config = dict(
    n_layer=12,
    d_mlp=512,
    activation='swiglu',
    norm_eps=1e-05,
    positions='rope',
    bias='all',
    tie_embeddings=False,
    lr=0.0189,
    beta1=0.95,
    schedule='wsd',
    decay_shape='pow',
    steps=4085,
)
MLP neurons of a small language model. Each row is named by its layer, matrix (gate and up: input weights) and neuron, and shows model dimensions 0-191. Each number is 128 + 24 x the weight over its row's rms, rounded and kept within 0 to 255. Numbers have three digits each. A neuron's up and down rows have the sign that makes its largest values positive.
Before each neuron's rows, "fires after" lists the tokens most often just before its 100 highest values on Wikipedia text that the model never trained on.

fires after: "\n", ".", "an", ")", "or"
L2.gate372:136144176146112130155125091134125117122124160138141139143101156100132120132138149105130126126098123083135112074154128107139140083114134100133096146122088105118113126111147145107139108062126136100119148152109128116145123122081131152143165159143136135118083117126141123128113141134126133130088162119140157123127187111126130150105136140142139183135151189111118141163076126124141144129067152123116103103099119166123083127078123196116165147094093133116118155129087129124134132142117126151104116110144123201164091127105097100124132118073138107134138138099097103094116140103098124108
L2.up372:118143157146079111131143132161118123156133119123124169107098126144126123181164179126120164134105143111127138115090099081127171135164124127154176122147111113109085128097133178134135082091107137122087143121147160141123096133114105136162142106140142158140119112156098097121106121146163116145134146104085140147114154051139161159148131091095083104114110139123148135130148091132085165085109149139121121139141135113082145138144107123127132128121139148117154149085159149151161081113156122142113112106109113129097134140107115142132121164125163136154125145125100092140180153160130133161

fires after: " h", "h", " H", "ed", "a", "e"
L2.gate159:120136133129123136150108100133160110147103137117105126110116101137140129134133127179152120156157183174124132154074142117115101167145130138149104156107136114120105158148143133152109139120126139122130071096162124133111112138150160076140130148128118118156079108126153138117171175139119099093126152114132125085076162138136106128095157127112108107178126168099140150109159149108115165101164083118092141136134138117102129132132122117144151100146133141130155098116134107129145144062121123161124096126107098120105094089154098152124134133125136121201068146165125095135158133127104092155
L2.up159:109136127145117104150078137167105129122087164113152144158120104098070161116134170166131172139156157145162168123110144126119139131143123092153138125138106095125116107168105114156148163173132126124137106157110138113125077162145177114063139119150142094110090092143123113153143129118114105130097176143123119110123128122152106148150154107111155071082112133109158175116114137154115095093126117118134096148146193115122113126148125135137145143145086109113128124106125117113159135147114110148106083172124121125132101092173106137125088119093124104135113161152120131121154132128107118154

fires after: "f", "in", " I", " f", " w", "l"
L3.gate199:144129123121141112137097093087146125120126110150083087134142110107162140125146130129160145145190151100138106114126101137160152157130113100152141107118138130135124129128139095096169146139152188136104161138137157133098139130147124113160113150120120147135110145169117119095119144097142159108155132103106165119185096113156140137137110123125134094136135171138083159141157094122128144073066165194089190142165123130126140128096166087117146136139124107121145128111158162127098129133097151166162154129135137113098113091098088138092098129132146092136101128127136133108110123139130153152
L3.up199:100077093143120154085196148101113079119151098091092128135138077087112106159137127114122092121141189159134145151154147122114130136127111150149094137105123150121133101133127169160127095122089126139112122115158102120162091114141071169123124108103090106134136133111088116097151108129099085126159113137110148098148109122140113089144098149139149146125145142083125123088103146125198142134146124113147119101126135118133148125157130117145139138138122134133139108121157116118106138115127195084157119130156109160153161136156136121132105172139112142115171131131070116123125137107139110122

fires after: " K", " b", " k", " B", "k", "w"
L4.gate102:115170129149087143136109086153129128114091129128111137140129143178158139066159121097127120099173135160100117113128082125134124106111106126152110119172147136173119152162132124132114159125138137093129150173121127168121114072137151105111092173154092140148141134116099163131106103136133105111126111173173109114129130107122181113063124131123114095173108089111153145124086107109104121154107108169154142131056109110147127123139094123103149139131146139141099159123125161103141141142109132152153137144131108135141103138123111139135149117132134154113166078137138158124130147126087121089
L4.up102:176097112126132145139102124128105115100104127158144154147085167131128166139133154099088095116143140146106158141147117134165132120122122170116109108144081086137098106129147105128111140098117082083115155185130117154120102098144142104139123126119106149101158083102085117116102074113130137138111134115107129139129137109114130127102144108145144166154143117082170150122161097124112114146146137155149154125103085090136104125104157170176111173146131125132112130105149131114127123180076101136151106083112115161102089160099144131095142094148153135150110108111089130101166148111136139132

fires after: " m", "is", "e", " M", "M"
L4.gate292:126152081101099149135088123124177151126135106158143137130114104125154065108156119129131134129132135107123121127121141102156128118156143078118123128149143110116119107116139123102128122113107049120096076153125097105095112121157151143130119168131117125122168144116108128146107130085129101135102127188123157122155141149111110121112100171113110123102110129113093170136116130131133122125107127114106111121095150086122129083147124110069063117097109142128127169100088099132132169123155156141148061150121115119126121151112128173168126100129129107153144169097131103133131104121130146070
L4.up292:156137096100132115102100089105169142158132159211177113082102128122127132141147182120153099129123178134107140085091167117142131119117122142105109151142131111131165126137163117088161140138142113165142122140115116122113105148160137152145116149109135136145115118136159110175133146114132112104108148119182156107153101137102141136132147134116121136091099130137101141134142141091117150115100120177118151102071124130113165104090173118118122130121120106140136180124111094146136048116121159138162114098125116097122130149108138153143111099132082103116156107166147145134158110149112129125

fires after: "h", " h", " H"
L2.gate363:156130096111136127106109149129100140129127102132071109143108152151098138101142125144088143112147153139164130143122132118114129131118117089119117149137118164114084107142165144106169116092132111146160127101115136108153143147127181077196170156152124109162098101152149113104112147167116142160097206115119124114130096120108137133072148105109135128129116152139144147151133159125141140129164130109082124117143126140132113112144098111123113114141111116146127137094110132119111089140135119184122122083056179154132119103138058134107125140123138145087142166144111117144160123134098105130
L2.up363:160168066145130161119152130100156138117112083141138161159126139122074153136075090100157115172117140141145119106143144132161115136145119101167126124129138170170118118128116117126160116144143136138130140135186158107171107145150142124133163090137130165146170148156121128128143117137091151099091123131139147122081128138157119127118104126138132101083125129092142166155140118073101105128123145105142136136147130141125111141106112076158124155152126129116157070145132106104150133123126104118116149060121092053134167148122149152122093132101143113150149124097129150137106119103106132127

fires after: "l", "if", "it", "al", "ame", " L"
L3.gate13:139129114151139159131186155105134113161107126087120116121140087126111137168163152067093135095164104140147162108119153107120139158169121161103116106121104144135137135128105125118103108072134101151124127092137128105157128154131106113162122095175106155124108095104084146114161095113123136131150127141122152160142110101110158102094133117169172099074156159094140152077119122132107135123125113124118124134147110144121096133154105099083149118095117108136161090141087136119133106118131173172141151104153161123142109148074123134092135130145140109142094111125125121166087088133137118125
L3.up13:140078124148102144186105197162142102146119160084122099169112123121111144125141149106159082142133126143131115160123144147122169136143128155094119146117139167109112129103132117152142116107147161130136130079132147100119153104145130182094126129141157114139167116093131142126115131101112128095092167093133125122144138118147151110124115148122114129133131118127145104127085154155092120118165132112152157134185105172124150122127123117128171117123168142163129124137128135117153119132128151142161099120104186152119139211095121135088155160133183101154144132108170093129118147126126136157

fires after: "le", " k", "e", " K", "re"
L7.gate352:149107127154115156133126103145099130106147147133094108126142193124110158099172150137149127090125101081133095140130073140102157107139144121096123161165128116139088149116108147166111104101116137128152118111138144146123093127109126126115144081119171191123108173139164185091120133145145131132131147164131101128102097077139128168115154141102138123146106162120147154112114129122103132121164138167136164111104126130096130146135144110099125115163123105114152137106127169121166142163082147116134167057136097141148143097124082125134110092134148104121116149126133147164121133104091118136
L7.up352:135096158118147099185094151124152165122123166146128167116151112144160133165143155112151121109118096086130158124121124128116135100123096150110095124139077144090061130132108132113118160167066114089120108133130148140088167165126151136139111114115161129111156161105150165143123158100114143153151136149075159150135124118116133105109105135138123097122142134144089142185155130144118151154174129115114120138129136104108109131108111118120149135144117161139127150141172126121140158150063142159128135143110093132120153122161127122147151119151157165163142095115135172094115174090146152122

fires after: "if", " f", " F", " w", "f"
L3.gate123:079148143141166112104146119134086110119072140178168168154142086084131081108130091140120139146155108112145133107157116169124109149082113164122145101080112111126112153095091130136121096147078101123086139144156132142099127178137103142134158108136094148173137116136120159126111156113127136119135178125125125143141089098152148146077123136134149102120132093117110169090107128104161131130114155151134155174134130100088149150098092112084135091119131133163145169153138121132097103114138146131158153125121125136126171155104100125109150092105143136121133123130142108133115139135106137149
L3.up123:137146126169137141107154084196146169126105171095113123140133092121094132124110067101134123140135090121107114096110112157081098127113110130122147106113182116115147125129119135108121119111102138139070093140094126113089122136153130106131124137162088116168148111136168131105121106099094137123163118149143166103134153129142152139088092156152144134123137094127154153153128180165203124149137131176139126127123141108075119112137087139124133128141116093100096099108154121126134132091126107151154126151106134159155159123144128150117116130123109173098144122153114122157085126139119105145

fires after: " wh", " to", " H", "h"
L3.gate365:134137090099163084154169138113080137135135119140130124082129134116118116077097164168117124170130133131131102131159114167115091123132181122100124120159103197102120120160125152140128119158163144130128192118172119086113138140125167136101134136106111125117132111128131115101106130094158172138072139122149127129155117132095126080165153152136125104129125118156169130149105111132141151119088129110108104071123102166115156141147152101150115155180107107127146153151139112138125130164134105105111155146107113155147133131083138143117126146165112138082105154122139143152089161132133121116
L3.up365:175133108122131131101134124086108145111164112102116113160107160115153142112142158165080172124061125085103124142128122152135113182165136152116119153113163184123136105118100126136137156142162139113134118123147084107127100162146130178146145120096074085147127122118075115124124141170110164107136111132135120121138155139176149112106138162104148134082152122127092152120129123094138155092136164129135151122123126125113139114106107145133139167124073107133087119139135112158135097137142102140146169089106106112135141125087152152102131129110129170106144190141139158128109150123141141137

fires after: "ar", "ab", "c", "il", "l", "i"
L4.gate122:126169138152148140130176130127125128092090143097143126149141092099146168136196162099117121187114134125111129104107097123160108124098136146112143130123118118088107141132107150106156153117113114138152077140128149114115093133148136121112088109153128105111156110151127130162141128129088120176127153092073114114136183166138152081154158151132129149120151114109170125169150177135143165147135155100149120116157137153140125111133149124126116120173113121118128107090158174117163117170092130115171140105130105109141114112091175138099104130141153115141124092128115122141102078150125104122
L4.up122:141113121141146120071128103151091149115183118142143088106109126135123100115161100154109095136131139115112154162163148150125093118147101132143171110132116119102115112112150138139140109110126114118131171170148152123134142116172109128173159129136146123148119105108100112146103134098172121130126095083131166099156132145147133168146084120101134149127093157128134125161165147153118136080101107089119114119135130133098137150170150126138083166161159089090148146139157163128162112178187131110164109136170116135139078163110138098085146115127132116128114133114149135118096122106086138105

fires after: "2", "9", "1", "6", "e", "5"
L7.gate160:162099091144126134108096133142118105125117134122137129081117116145104152131151121156121139114153151171088186149143113141116149101142118107158187125092129136131147118152120133165107184097142156133139163140107123109154126139136166131153154129124086158145066152169161093086158144102090156135126120140132117143141153087106159142114146184101089123136094141164104113125146105168144068131163161115140113089095063129132162136107076095128146110140139119143158118095141116134136138155116112123129137152152134136132110128146161133135079095151151115138149133137100140114129120123142144131
L7.up160:136102137133104177150126135125130140130109159120112124135131119074134140131127135145152113119156087103105153121150168136123153090147149115063111184099146112156083101155110185131123127128156102108127156151146136135135144102141145116155131129165150086127095176151114111133140158144132158133165123133147162117142112125124142160111152158136128096141127133104163155147109131101134121131117104127166141152122136122185103190093135147081179126119141174135170151127143133174121101168130181174140138127139159142121116151121115157158123119111145076122162134114079103139134145159128117145

fires after: " m", "b", " n", " b"
L3.gate61:086133140120128119162132100151100164125180086120120074165127133124145127105118098134136113135067139197143146117129100113163138143146107095105143118168094099125131159093127132125117131090155097086124161129128100140169115177121106106140124124119150126106138111143137136071085102126117144100103104146119124164064077127096123177118113126145153134094141162109146150143128134117104129141135122111209084107137137108143130126125136126125125146124148158127150110113110162105123106151089123108097167175122095110127123115119142145119125177097139123135139127122124114138099125109156097110
L3.up61:072095119148103143178150109144135107110128137109109115113141144192178111124122130133145125135106104138091133085084104114094158137169150167128136112067095111141127151133103167074108161100078101140126139141111107119136086134130116146097099129125119144114114169132109109089111099155146124146139097148158144133130125113092129160107139109115161152108118153081145155112114152145132151104142103112143115152165147125147138114124134127175147121119109111172096157159138147126136158152098124130140129120161154119142118067106102136156151085104141092117148095106152133116117138102097164105

fires after: "u", "2", "1", "9", "o"
L7.gate379:100117133147092143103162183125128110106095107120127131155138163192085141122134192143157113111122116173122140157119178143124110164117123138154155125097162086116130133144130113119132135112144159140130129128101115094136119100134178100116116149096114148143128122112122095141101122146155121135135127131129087130118132142138089146128154128154140120080147132136115121136130105161123085141105149163134108159094163137151113119126115122118177112139118088129143151093134083077163108142141073131078112123137106162161088129128141126125125187126112094188061128127103148138145120145120154140
L7.up379:136092123164144139093131122151148161145131144139148120110139161119080116115118147122132139128164135132124097183106091119135094106130137125127126170123116148105130132103144108116105139102156111141118131124144152160149146108131093140126148136161090071149116143124131125145104187148091119108122096103143148147131129113149110123101102127147201099123148142083191124156130139126095099107112127098148099141112131135136099122128151071129173150109127114134157110137131163079104113150171141133179148084120112149170089091128141162125128176097112094144136148177133072107149125139119122124

fires after: " ", "r", " it", "t", "\n"
L7.gate440:136140173138106117097127122141146144123100113137113145137123130113103108127117138119154141125086130148185123172121124147114131103140082139126167119131088138140172155178099148165103154126156124155139129103120184129142089108099134118174122141151142114104105124155120087122143104148061099089145106187110099110108151110131093112143135075136098141134117104134136132153049080151128124133122154156106143117120124137164118129087148122128178126130114175124137136109145117152097146112144109139164115098135128103175115103107123103126128093137108130119118103105098062141148146118134116119
L7.up440:167148076089104138155165154128148075110120162135111121107107117091113163102122130159099155109106162135132076139139126129074134099148121079105178117144127184159155124154115140102138139126142121109116131161137179095155134104121183106125170125121109150151122165108142139103111157133091132144116103115145149117119084130103092154086126179124143167127155101162113104113100092112120104137120119136134115110150118123124117126145119113154111125174162151163166111130163163114090109100125148104137126121122118131137151105127105118136107137161092114171155119111131121094103170124114131150

fires after: " c", "l", " C", "a", "h", "r"
L3.gate14:126173149141120133160102150108149116103130120084131144107113122120096162115130148120118164157138144150147170120085128123151169100151178128136108138128151142124102150132147144152174147120106101138112120080141148132133157103104141158116117115113117165087108097151142121074132121134126125124117133142069095109070141138102166105095159164107127093128150085138147193137099092086105159116128143125131100144158149177096109110146112123148150107120113168146168133117161156130137125114135156123176102089157140087115107088104124103137131143164141131147128136168121164120143123156142110125
L3.up14:135128100152119109126082111147120109134133134157121124130142176087126117117093133140123135124138132085165121197072129126086132157133085161144129135160116121129132154152146125136107155142090125103164122156114099144143133139094114151089110116119086156107128131164093111141160127124118127124116138137138137128097137143113144138100160084172138120130104127122155132143178136174123145160100154116120138165147131094117131171133125102112130124100105104152140155146173145177139193151135164108118123153121159121117146117131127068162115102067094098111095135131126145104140178095153123088

fires after: " I", "t", "l", " U", "r"
L5.gate86:122142147106142118113095132160160140099107129118086117154064137111136140135132179141149172073110106151116112165092162121130116133104131109116155145142152134118126125184155129095091094136119150156109122129122128120117110117145167127131128123087135168136108095101103118114152145128095171098117066116142152093143192138164152169098112078149143118164141079177145156131131144096111140153118159149126116134135126109141095111137145099135134170134142098121116070132172108152137119082092122142125176130146150116135114127129138141136152130144108117096152156115103113101135122101120141113
L5.up86:162106131106097130126146145143090080117142141151098155085125117098111118119118183112147129153139102091146159137174174174144130155104119091115124075127135148140147134136172119037113136130125165094156137127138137098182116104144145142129146128132079127109141115109133088101126172099125115098100098117104157126120132157158141114140149141164116083177143104134160136107136112103130148171133122095135144167175124173115119121157143122086157142131123159151122127153114101094143129085115129126129145126152124152115175127115138161122129142100112126143141140138091136092103110127137124134

fires after: "r", "v", "an", "u", "et", "as"
L7.gate96:144148124144091104108148165105079145143113127077111085140142083143132100120093103172124083097151123161123109154109103170094116160081130110097140174115143106099123143158105099128143083121161135124111070154123122105174111084094133131121127099139106172102136148137135122091123127138123140100123155140133141152169158122126147124100094173134108093150138139130163146101114114103110103082132095098149119111133129140106105122126127067124130095116097130113161120144090103106139127146131111138099139090103120143098138135105082154134108122160128126098151141091145121160158134141100119111
L7.up96:079139131115131126171143150111127108154115138176144132152102123116114109100138157117113143133129110129113111149109152114112117111105137147124124100114119135131135083110121109133124087135146091115107127136107143134115182089106133109114124144135161103115120123092189130087147089139145143142117107125145071133115148112140167125113139111146099133096150057169132136107147131107094119129119138110150138118149063161171107121134133123041104148131114136120086113091140119171104105066117161141119105075128140130127138140141141154121138142176100121192131123144110138121159146124124127184

fires after: " F", " n", "p", " f", "it", " p"
L3.gate459:152200118116139109121131146130144110131168142099123151104139091144149152159102116142125105142079097136122176132124117139154132154122128119155124134082115109127142131110133137153134129121115136129161132103122107131125136091187148124111101122162079140114157084096150108138122141169118137154122090128145104122098162145133141136106105129125167150079135131117138123117133177167184189138090136140124101112140144116114098103136152091122072098096134142111149117138113089104144097129116130120119124135127124103141094066163133163179128084103158159128129097133079105162108135108134160116
L3.up459:095141113141105158119108108136085103103131137154109093119113099144098148156122135103178131137127133122129140120151135144114112113117122129168142126180099133148122137104169146177111119113122127160165090141119143117141168137121109123131107120124080131109110123136120110106137122068147058136144156101129115152117139136136125119104162095071136129159111092085147100153131136146180124068158115110113157124104177168115110122157146131083101162137129131153135160142118142089155145101113126104128138164166148156165113128118140159093164135129110119089152118143131111099124105155118077176

fires after: "e", "le", " M", "u", "am", " "
L2.gate187:129155137105098117111148139149133098148164099141153098137118124173137162114133154139116100154138135126125154142106125136143109090157125102165149124115115132103146097154114147146094114164109166116107123119128140140103099147135127165108102144115114137167130151123101117148199144138134162128127122158163103124167092154140108100131093163123154117133140111117099114163093144163090133112158079071119146122153134181111119166080192145127135086127146107125123142155126095091132145142104097137125120124158119106136080153106115142077141094128162143136108179160144143124151105170111114156
L2.up187:162127145121164083127148101121132127124157163097158124172169140105159134111085144109102162112156119103152143112126097114140148157145147088103109137127106177137127122113147137159137114059149127154114124141135131137132133173131146141094158133116128148111137083134124140120061108116121135125122108164104162099114170115151149101113135123178136123127084125152114133112133148111114120078104112206128095108102117098128128152150122140114097143151124099142116146120131139142106146133138126125117165147109126159083084179170077112135164158105165090128103158143135142136155151106113145130

fires after: "l", "al", "h", "am", " L", "r"
L7.gate478:170105121140121103120124109090171112147115168137134102095165114113157140110082153142140122117122165133168168100107104112135118121157140136097112110126137120121123114129142185113141113134138119141108140101129130129151117148131140135150130141110115117124113099112092093122151118142103112124095117103131167137107131098140112111107132127158123113134109146127178165124159095115085092123141112113096139067139127176060099141132123108066164121141088138102104090165093141100147097143113111132139151136122112098112147107135196095143092093169105090127164188120124125078111132128131136122
L7.up478:132130099119102115131163141129123118110136128098149128128122089176120122110122114132153131133106131129119104136139191109136133128108122107117090140127162163100141138120137147100127154145136095146151112130131166116115129181106144127130147073121141139143115146076097128115098126081112123116097148148147095129110152125093165142131097173158158131148108107139148180163110172162096161160129095093123112107167138086129115124128165117109109139103180140129145126084145098143100156111136113132141108160076129161162138141143093131094186147165137091164115105116177153149104096152141143108

fires after: " M", "m", " m", "p", "t", "in"
L5.gate211:107157151140153125121113155106095142125157133137089109163090123163117100156098135114161126161121125095149127104092142116125159128123179128115150115091144138153087137137109133115145147115140130115106126126128156126141103121176143109125141153140124138096111128150119107106106116123085139155123110124136178176147132113152099126144138106082119144138158173102111133091109122130159108169079162159101112130100168137119100132142083115124080106112126110158125159087162121169102112118139111119137097131170153148093141142134137118113098123126196139145142153123040135104154094116099145098
L5.up211:062134135118115123175089148079131125140146168109142157134108115102182139093116128138122128133133122130130134111115121147164152159089149118130103118163122144146127125114146137168186106103165101126122126178107112121069141113139146083115158173101116085157116130108113112130132191120145111120146128169176141146100113142136129133157144171127094075103129160144134110115078146132135143121088142155109136166113091148121133139120133110130179114126135130115158123145120118135155130125090104133131110149120121117149121144150050148091136126142124133083127124084099113151150134115147129156

fires after: "f", " p", "or", " f", "ro"
L3.gate194:128161088086143133108172134159127120100109138112184122137122118097088119137137122103132104121144159118114134139139162169168159095114069121103145134127118122145145091107120150097121126128133120104156095085139120156101144131179147165155142159164122132158103089105129107093127096105135086075118135120097111100162121116136136133104137112113119128118122128130190153153112131126156148125090111170134123146114122163118124114105123058139126139135132124179205114107126120125118151100094154140145126098131119121118117124157138140145101130129115200138155120147107103140115116162138172102
L3.up194:132148142117115143116160149170130128140148124113122121133125115113119107150057170109134118161119156129117127070156155149111135147117103170152101112137101092107095129115154162122143103123123109097075152109130155147113152148138105132152171129105093101162137094168115118087129114109140083088137130143113109174131154147166084157129098157120123102170155108141191109103104128136174128124139104115142172141081132150085156119118116110182126130113141127133166128101112147119114152109126129100167163119125103124132134121150092155139165134111129147150151134124123143155161090114101161152

fires after: "l", "am", "if", "in", "iv"
L7.gate399:129138148159146113111164129123118086126154143138098136119127089115116083124108134139097126080131119149127138162100144136122153108127101138102105157145102116094102127133102150115101109106102119141167142089125171172110133107129121093135169150181115137099149126133138139074147146136120129124158168106143155160138131118163117106104127108152182141135154135119127104108131151128147128132097094106112174141185174169141110136123159134099115141099160122145126065122065150167126141124124123110175121121093139096155126108100113142155075131071136151143117170090137130157118143148109130130
L7.up399:124119124090105145130117153094101118108110139122104130142116127127174111133128115081119127103134116139156123102155109153151137122160104154138085112095158110111170139138070129136083134166112133141148116100162127126112131162127114119126118165098149139138122164130096149138125097109113141124129127111101129088166128166173147128121106125144105166058146150138164087081143152099112125110051094154112104144141102148084099123113137162129151140115152131109136084130140094154113106132116162154095133169135145129156135162126103147110153155095123178173126147108093115110133133120081125098

fires after: " m", "is", " M", "h", "m"
L4.gate446:139154110141122102148163108109114157147105157128116153126153157151141114104100142103140176134144111122128141131112109087084135123117115117152140146129069114112074154161117144098129117121101115142137094092128126129119126153139177179163097113132136111106147175142148118120143163113094077145180133141102138175121146101149124117121138097119127127146130132169167136095089153104126091164098112128080112185143138104120136123172152091148106118135120132120115102105102100124134120108148170121125106173141123170163142181159153124115131164125155096135165137111107154161120083142132137130
L4.up446:160145116116137169105162131165112148156151160128167194164066100126118147158109185166182108121089139112112150141127139131140096151111103114129127122088076129129146146107171144124175068127116133118121101122165157115107125112150120104168130138132173113122119117123146168141113125112120147146127113151135142153107135124114085141118107175144104131119117107079125118134151153141154118131085121127129160118102127110111111119127151143147115164139157135092141134090100139144178127149116099096128123106114124126145102172127137188088099129132136141108162124097107144109130102089127145162

fires after: " m", "m", "j", "ou", " N"
L3.gate213:110159126143152115103148113089119134146133136116110157128132115157105091151098108106111099105120126119159149169126084084081111142108148063144141106114144148122114109149104140105177151117089157100142101122107134130061102109123108111136087094128127142140107103126115140136097083110141152111126100131113108158122124164150111153103132112139130094160138146104193125146110130106124133141111099114145127102086169111128115120139154122136126094137131130172150092124081079134095123103170117096170104124120154117146135177107112134109121112117189139143153100139136108131089163132169109130
L3.up213:154131124087104158094111104167117152146114137152114098146101095158127103113158113157157126106126123131101132133108124114122155104137098091171143098156113119153118143118112158185147133074164131151123117111177129128108119173089144097127178152130074165094152099141126081142129117131143139086171111127144150122146124088132140142129141144121114135114143144102092084120141138128146103153099162108140119129121106120136087109134150160123159124111142148139120129114045128152168122104122100165131128152125180123129079160176123122116164114141139161116118138107100139133172137144119149107

fires after: "-", "\n"
L7.gate81:125092118148125118124151137093092140145137185111116119123145143129133100134075170115157111129092128121147129144166116102095161092156134144092125185130130119133135137069161129143118118143131125105097154153137149102102146078121169124100141118072141119084144146136140103091145098121117113120156109104154159097098099106127140120100108077127113140123142149109132106126163070164158135112100120101116138150162162138135092175195108175154143134083152121110113137061118137130132132162147136152115130136127121145154110145122141109136114150100138153105141120155133097096108114113123131133
L7.up81:143096127150114085117077151130178089127132140137109160077115109118159135136111181148129135120125143111118156139138140119118126125149102121114141179138130122139165107134125147170086132151057131136102156187129153092074122158161111133153123137130113119152149123147125119135133133138153125164123104151103130128085124160119119076108108150123144126133127144136106138084144118117072160118149099134180146097103123143138153115124108128121149157141127103121102168151103142134085124110130151104145130124123135107156154146100172076160152128102106140127119163070124161153158131110089087120

fires after: "et", "re", "ad", "v", "or"
L5.gate21:198062129108149088132137132112125125144121139109091144114116133152110158148093126167116087121140175114140150173139138126146105135064130141140124151120132148140144117121134089146087122187094101121135170164116132099162126102093137160128083178162136126116142134115117125081120169163133124120112126130160135130134113098133109120079119138109109112105117088171134139148120080091130126060120138128122092115121106108124162105100156110121104125147108142095175118142155114094138126132103101153118165129151127123145126131135140108131092099128098132150156182151120125151100126139120122127
L5.up21:130132155125116085119126131101077095149096147118156141149104168139163121152128150105112104129154115125134145150101131134145164087129160116124184106148148161129148147119133124122165131155174119090122083109151121170120150114140099148122178090156166131091111148129158106100117150126143162132150121105117126122123205143105141124087106164123162124142114098171106115116158141078104091095099150149172115102145139181127146106117101110124113120124118120101141151142103154115154133128106173151104125083130091144108120120107156118119104126109132147150182138111135151157149113150100119150

fires after: "i", "or", "if", "an", "em", "um"
L4.gate229:134161090137103150130166119146174135132133132150114109153098150130113092132103134115152129153097114113103126085109107139139184180097133097168110130123129126106128114124143084159159129120115131189167124154117101077135137161113129132158145123094149194143141114126137170199115125171141146117114154106103162103139120118116134118094130132134148160094096128153139145115156150134137130135151143120142093099132142137146142127118164158140118101103087127123111119159103062116103138157114094166114105108126145180127132172118123145141121156114096114133089126090127106122130134142100129078
L4.up229:139125150114106146152123115155070127108120089099064150191135138128133140146100089141139119137162161128137117164111114113147092133153152109165098159117141131128121171079188201115104114153136175127143106177103118135112114121123152162140170104129141116150121122118093101102123118079111136143087127114122116136173166136110144117130070120139126093125137137135122127140133113112112165175138160105124145126137140124128119145134098102125141174146105104105165125096117101097090146137132130135106126142146144116177147163122140180128097122140134156162109152122117109126106124133083116125

fires after: " re", "e", " ", "le", "l"
L7.gate223:112097147144170123143156154150098113143115179161137112134142136107139101123122128107103087139176142095147133114115118130150092151091102069168141116122108117123149161145145088122087146129142153136121152102089123170142146095127152158090094137107116133187102108162086138109140137122136156129100109127156134162197104118121137129107118162133083129141142152099135136166082132166179138124106154136158093160152136168152127160136169117128107114116114133144092144154136120140123111114139100127113116116151112100099127144106138145159131085097141109136126133109120146180154108131084155143
L7.up223:185118119125131130150185053160133157132090138107117166159060117145140119131177128095129138112132084136114139116125114168137133122162138140106114124105147150144142174150146129096159157144156121098130120130143154083160109135094170178143123107134079118123103117112149121141134135138144118148129109132162153153118175136110118135157130138125149117143139114165101134126083126087130127093126116145153131133122083197143152095135141118121155109123145116133164149092164112160097122097155121138129123140117092119116157135147137167163137122118147113129122129116051118148161119117123125156

fires after: "l", "t", " an", "an", "n", "en"
L7.gate67:134118140165135085103145087123114108155081099101085131091078140127080117148106148134144127125147128133104070147112119122148149166106122146129112142156139133111075137135111130146138117181134080157147114114148096113117131106152095164156165137130093151129130108137165090143141114126146148121129076156137129148137109150159105136107131158124128141141147119093126125101172091100142154179152124137088124095099091150127127124130080105156146172134126154107171127105169154141151140153154083121134165105120137101117138162138118088123144139109147151146109159139099147133115087096148135159
L7.up67:146135139158083073111119136150148134114118140092109152149130111117117162141093121070113170120136152136140140126116142169105131127154173147134143098123087125083098156096124141104101128146114128089153124133149116072105178149117126095103150113123111111104172157162135102128132143155125147097126073143098132119095138174143141105122186133162157128124107180135113106141134117111116141134106116136062150134131139144172123114160116126115133147175143136117086097136122126083148164094154158131139142089143135146122135133111101089147129141140100110130124164131138105130136085113123070134

fires after: "9", "8", "\n", "5", "in", "7"
L4.gate498:107126164180133150106114135162114132135162122105134132137119154131117097153147108131130089145123125150106129149140131082114166107111103136082132149123115155133142115134128094117114124158129120128102135152115122144128143072146118119122147167171111128125134096119138125153107137125042118121108113103137100115146139150121133146168141119119109133130104081134121079054121072135108110096130143153138119130086112153157135139138080129110130106143179137135187087166088126134138093084150135170133125125140119110167155136153139115092134162073081114141147138164146135136130156164100121108
L4.up498:159110115130087132140123164112145123143137160100124138139137150129083147114128173134130109094156133089127106168114104114127128171102102134161143143177137118160124090161144091114129097107098136088105138152088097115100189122120134104145137138129156158161120146123156158142134156099145141162130092114110144101129121118109127136163147105135132135156128154085131153109115111113123156125139143102175119070056105133145103137108118131130172167151101112166106124138132118108104143097138122144124162114121128202183097146089156143120116145087128069112152119133125120139129132138121151134